From a checkpoint of a small transformer trained on Wikipedia: a variant of Muon for these matrices.
MLP neurons of a small language model. Each row is named by its layer, matrix (down: output weights) and neuron, and shows model dimensions 0-127. Each number is 128 + 32 x the weight over its row's rms, rounded and kept within 0 to 255. A neuron's up and down rows have the sign that makes its largest values positive.
A block is one neuron, or neurons of one layer that tend to fire together. After each block is what it responds to, as a language model described it from the Wikipedia text at the highest values.

L9.down40 [ 83 130 131  74 124 132 122 142 166  85 146 140  95 105 137 141 181 117 178 138 160 120 117 150  89 120  71  83 132  23  95  59  78 145 119 155 138 132 131 155 181  87 108  51  88 142 129  94 106 166 123 117 137 151 100 113  90 145  58 184  73 101  85 117 112 116 218 192 107  73 125 113 172 154 121 235 125 154 128 157 127  85 104 149 123  94 157  52 156 180 116 137 149 144 121 110 117 125 130 155 159 119 173  76 123 108 140 142 125 164 146  87 112 136  70 171 109 104 112  98 107 188 109 158 143 123  78  71]
L9.down177 [143 163 144 131 149 122 141 143 141  83 153 105 141 127 143 131 103 156 158 163 135  95 116 165 144 155  98  82 102 189 126  44 109 118 130 137 105 110 146 169 139  85 139 118  83  97 145 104 105 159 112  81 156 182  61 145 175 156  96  90 144 122 170 144 130 153 195  99 146 127 172  53 152 120  33 214 156 148 158 104 146 132  60 133 146 159 116 131 125 111  99  82 126 130 134 102 109  96 114 160 109 137 175 104 111 141 109 113 135  91 124 150 132 128 111  78 143 112  95 159 123 173 113 135 130 159 126  89]
L9.down184 [195 158 155 166  97  76 145 107 105 144 163  88 125  91 146  64 111 140 128 170 110 120 142  88 123 103 120 121 179  87 139  59 120 127 133 229 114 139 114 166 157 109 131 103 126  84 134  85 159 118 123 125 142  99 162 166  82 186 123 158 167 169 143 133 116  60 194  90 142 108 136 116 156 152  81 146 127 119 101 139 153 121 166 107 172 168 111 134 129 144 115 105 116 146 103  95 115  50 125 115 131 105  77 119 126 157 106 126 109 118 140 140 115  70  86 151  92  88  85  74 159 157 177 144  97 140 111 137]
L9.down348 [111 146  89 115 128 138 153 158 131 128 117 132 102 151 141 105 132 144 179 139 133  97 119 170 135  84 193 152 167 153 147  43 127  91 132 168 166 130 121 188 140  98 138 130 121 152 118  53 154  94 141 144 120 195 135 142 102 133 156 120 123 121 109 110 149 103 230  76 155 116 169 155 100 145 158 170 117 112 126 130 141  84 108 137 141 162 128 115 184  98 148  72 190 106 175 127 142 147 137 131 108 128 147  96  91 133  82 132  99 115 114 157 109 125 130 137 136 132 104  92 137 161 175 129  86 143 129 137]
Responds to: Section-break blank lines

L7.down74 [148  92 150 137 121 169 107 121 157 133  64 114 119 126 116 138  77 122 182 120 147 134 141 129 122 107 148  80 113 114  83 132 163 137 115 139 119 125 153 142 135 133 177 161  95 178 136 123  76 146 183 168 111 188 209 117 117 151 132 129 109 145 155 123  95  91  92 153 145  98 110 123 167 135 111 115 122 120 119 131 114 112 120 100 102 152 138 178 126  99 185 123 119  86 173  85  78  86 167 160 128 148 139 127 134 204 123  94 146 105  97 129 170  75  84 108 170 130 116  90 151 134 162  19 191 114 130 115]
L7.down116 [127  87 160 138 159 184 118 144 136 142 136 126 117 133 175 139 127 161 139 151  85 131 121  65 161 114  51 147  92  98 149 136  79 117 162 173 149  88  84 192 115 135  87 140 133 160 106 183 162 142 138 130 146 171 192 175 101 125 144 164 179 117 177 119 147 123 185 166 120  81 158 169 141  91 120 137 177 171 128 101 115 153 129 146 125  91  66  79  86 152  92 135  90 126 101 107 194 105 143 166  86 119 160  79 129 116  93 106 142 221 164 142 124 181 119 136 110 137 130  82  96 145 146 117  66 107 124 127]
L7.down525 [139 120 156 104 113 143 123 137  87 138 118  66 134  86  87 152 147 197 196 200 107 140 131 129 122 178 129 166 137 121 133 139 144 156 151 190  95  83 122 116 124 109 103 128 101  93 123  99 121 127 159 118 165  87 146 156 137  85 150 122  99 121 106 156  93 105 133  86 129 114 188 111 144 109 134 181 135  92 182 134 147 152  96 144 161 148 110 138  53 106 182 109 151 124 102 114 129  41 104  73 171  95 125 108 137 109 187 171  72 134 127 159  94  92 112 145 142 127  86 119 114 110  51 141 133 138 134  70]
L7.down632 [ 47 132 116  87 100 126 113 143 172 162 169 113 103 103  95  91 138  90 158 136 134 145 113 127  73  93 138 198 126  95 125 160 182 108 163 164  95 118 105 185 131 100 161 169  72 105 159 126  93 161 165 161 162 159 118 174 233  99 103 154 130  81 167 157 121 157 108 161 100 184  79 100 159 133  78 128 182 158 127 113 163 107 116 153 131  99 112 139  96 106 129  98  81  92 149 102 110 134  78 113  82 107 117  71 125 148 107 148 109 156 129 113 148  87 129 117  99 140  82 130  84  98 105  88 126 107  81 133]
Responds to: Word-initial letter R

L9.down56 [ 76 137 149 114 126  82 144 140  88 195  99 149  87 108 141 101 136 110 154  62 113  84 140 169  95  76 157 122 112 132 166  58 103  73 143 111 106 141 162 116 184  83 158 108 151 130 137 118 110 103 107 118  95 126 155 148 135  60  99  61 130  93 100 142 150 130 118 162  87 164  71  96 124  94 108 148 110 143 152  87 138 165 135 149 157 101  47 131  64 134 129  80 135 126 121 147 142 137  89 197  77 104 182 147 147 164 113 126  97 148 132 153 171 150 174 126 112 114 175  91 166  87 129  95  99  60 105 180]
L9.down82 [ 73 127 171 109  64 160 139 127 115  91  96  87  77 149 149 124 163 114 116 148 178 145 161 158 139 121 166  75 142 131 110 168  53 112 110 132 145 139 162 120 110  91 148 111 185  87 109 153 179 109 139 113 174 123 164 170 143 134  95 122 118 173 135  89  73 165 164 102 147  83 167 109 156 104 115 171 110 194 115 186  84 148 178 163 153 142 155 115 175 138 176 155  57 106  82 121  90 126 139  99 161 160 123 136 173 122 151 126 134 142 129 164 134  43 120 158 103 171 120 156 170 120 165 128 113 182 154 117]
L9.down425 [146 118  92 150 138 127 142 117  97 123 144 172 202  97 157  99 151 119 160 144 121 127 117 106 167 121 128  64 106 209 149 126 118 115 132 151 157 178 130 130 116  81  97 143 116 151 150 134 100 131 183 108 127 205 157 121  62 143 166 117  73  88 153 155 109 119 137 114 171  95 148 121 132  98 126 192 120  94 119 112 177 143 204 107 136 127 142 139 143 105 171 162 140  80 139  75 126  85 151 125 133 158 147 166 100 104 104 134 141 171 103 123 106 163 154 126 124 105 190 129 145 129 160 148 144 142  79 106]
L9.down659 [150 113 137  95 154 110 146 120 159 138 138 121 136 153 163 101 128 116 112 142 154 142  67 164 138 153 139 130 126 142  97 133 114 127 136 126 149  83  56  76 147 113 130 128 154 131 170 167 137 122 186 101 114 103 125 128 154  50 116 138  97  82 155 133 182 113 142 115 157  98 156 107 167  94 145 131 164 128 118 108 140 142 113 124 107 134  93 178 174 100 149 147 176 135 134  81 141 110 145  84 148 181 109 176  99 134 144  98 105 169 169 115 114 106  81 105 124  84 148 127  75 131 162 156 120 108 161 132]
Responds to: Word-start fragments in rare words

L5.down248 [131 117 148 133 143 132 146 143  91 147 127 122 167 141 144 135 127 103 140  91 135  97  97  89 127 180 129 170  64  83 126 152 159 114 107 123 165 115 124  96  95 134 144 129 110 124 187 127 118  68 162 152 123 112 132 125 111  85 126 119 126 142 150 123 132 138 121 129 123 111 121 117 103 142 163  26 162 158 108 129  77 189 157 111 134  76 107 169 150 170 119 158 142  96 141 135 126  92  89 152 117 113 152 150 120  76 174 120 123 144 118 103 113 110 163 129 148 134 125 199 102  45 114 153 133 120 131  72]
Responds to: Sentence-ending periods

L5.down82 [148 117 107 162 157 134 193 117  95 178  99 120  98 128  95 118 158 130 131  97 173 103 153  70 176  91 151 130 158 116 153  86 143 144 109 157 189 150 124  69  91 141 108  88 130 131 141 172 102 133 139 166  87 123 161 133 101  69  81 129 181 172  95 111 110 135 172 155 184 133 156 153 154 152 135 184 134 173 123 175 128 136 119 152 171 120 224 160 108  55  84 124  71 159 125 140 162 157 169 116 143 168  67 140  93 130 166 110 172 180 115 147 127 138 106 138 137 158 107  96 131 163 118 191 131 103  68  87]
Responds to: Word-final pieces and hyphens

L7.down174 [168  81 157 145 160 126 112 116 124 126 134 148 142 126 110 157 137 122  84  87 121 109 111 103 118 145 142 127  95  86 118 225 147 147 125  87 122 100 120  68 103 147 122 164 177 136 117 178 115  96 127 136 115 106 155 119 142  89 162  74 148 135 130  96 124 156   0 145  96 155 102 157  94 112 166  67 106 131 144 140 127 152 148 106 122 104 155 154 112 136 149 153  71 147 140 152 127 164 133  89 141 128 109 169 116 119 163 162 153 158 129 114 105 111 178 134 146 120 162 139 100  71 166 102 129  99 140 153]
L7.down467 [136 136 136 119 151  91 109 158 121  99 104 146 138  91 114 147 140  90 121 105 128 196  83 103 118 154 144 151 129 108 129 255  71 145 197  94  98  61 124 152  86 112 128 158 133 143 128 173  97 126 158 125 135  99 166 113 144  83 104 102 106 120 120 102 153 180  40 182 140 116  78 178  93 105 164  56 115 150 104  97 119 126 208  84  82 141 157 183 168 134 158 119  60 105 163 145 101 129 145 103 100 123  68 112  86 133 123 127 134 119  79 153 120 116 163 140 128 130 134 170 126  88 131 114 125  95 171 151]
L7.down616 [117  77 131 160 140 133  83 152 129 164 148 170 121 133 140 106  96  96  94 123 115 138 119 140 160 160 107 142  88  98 127 152 151 113 109 113 166 139 125  88  95 157 124 148 191 126 155 143 137 130  88 150 131 123 161 130 153  91 174  85  82 139 170 132 140 118  78  96 146 139 160 181 116  94 164   0 104  98 128 144 144 121  82 148 141 119  91 154 132 145 154 124 156 144 156 131 136 137  64 118 151 130 124 119 168 113 177 100 138 157 128 113 153 157 170 128 150 126 145 124 124 104 155 109 144 125 116 152]
L7.down657 [115 102 112 148 169  34 155 113  66 185 142 100 121 144 190 132  97  95 124 143 142 128 143 182 148 151 103 104 184 139 121 148 160  98 111 143  74 187 113 129  78 153 129 105 133 146 131 153 117 148 133 161 183  80 100  84 126 158 123 136 139 151 172 117 126 123  83 147 146 127 163 165 141  93 218  68 171 123 141 126 121 148 168  95 109 116 130 146 140 113 121 164 143 143 149  73 112 121 132 176 108 116 122 117 120 143 136 130 147 148 109 113  50 139 109 143 116 125 131 126 127 175 200 144 100 149 124 157]
Responds to: Paragraph/section boundaries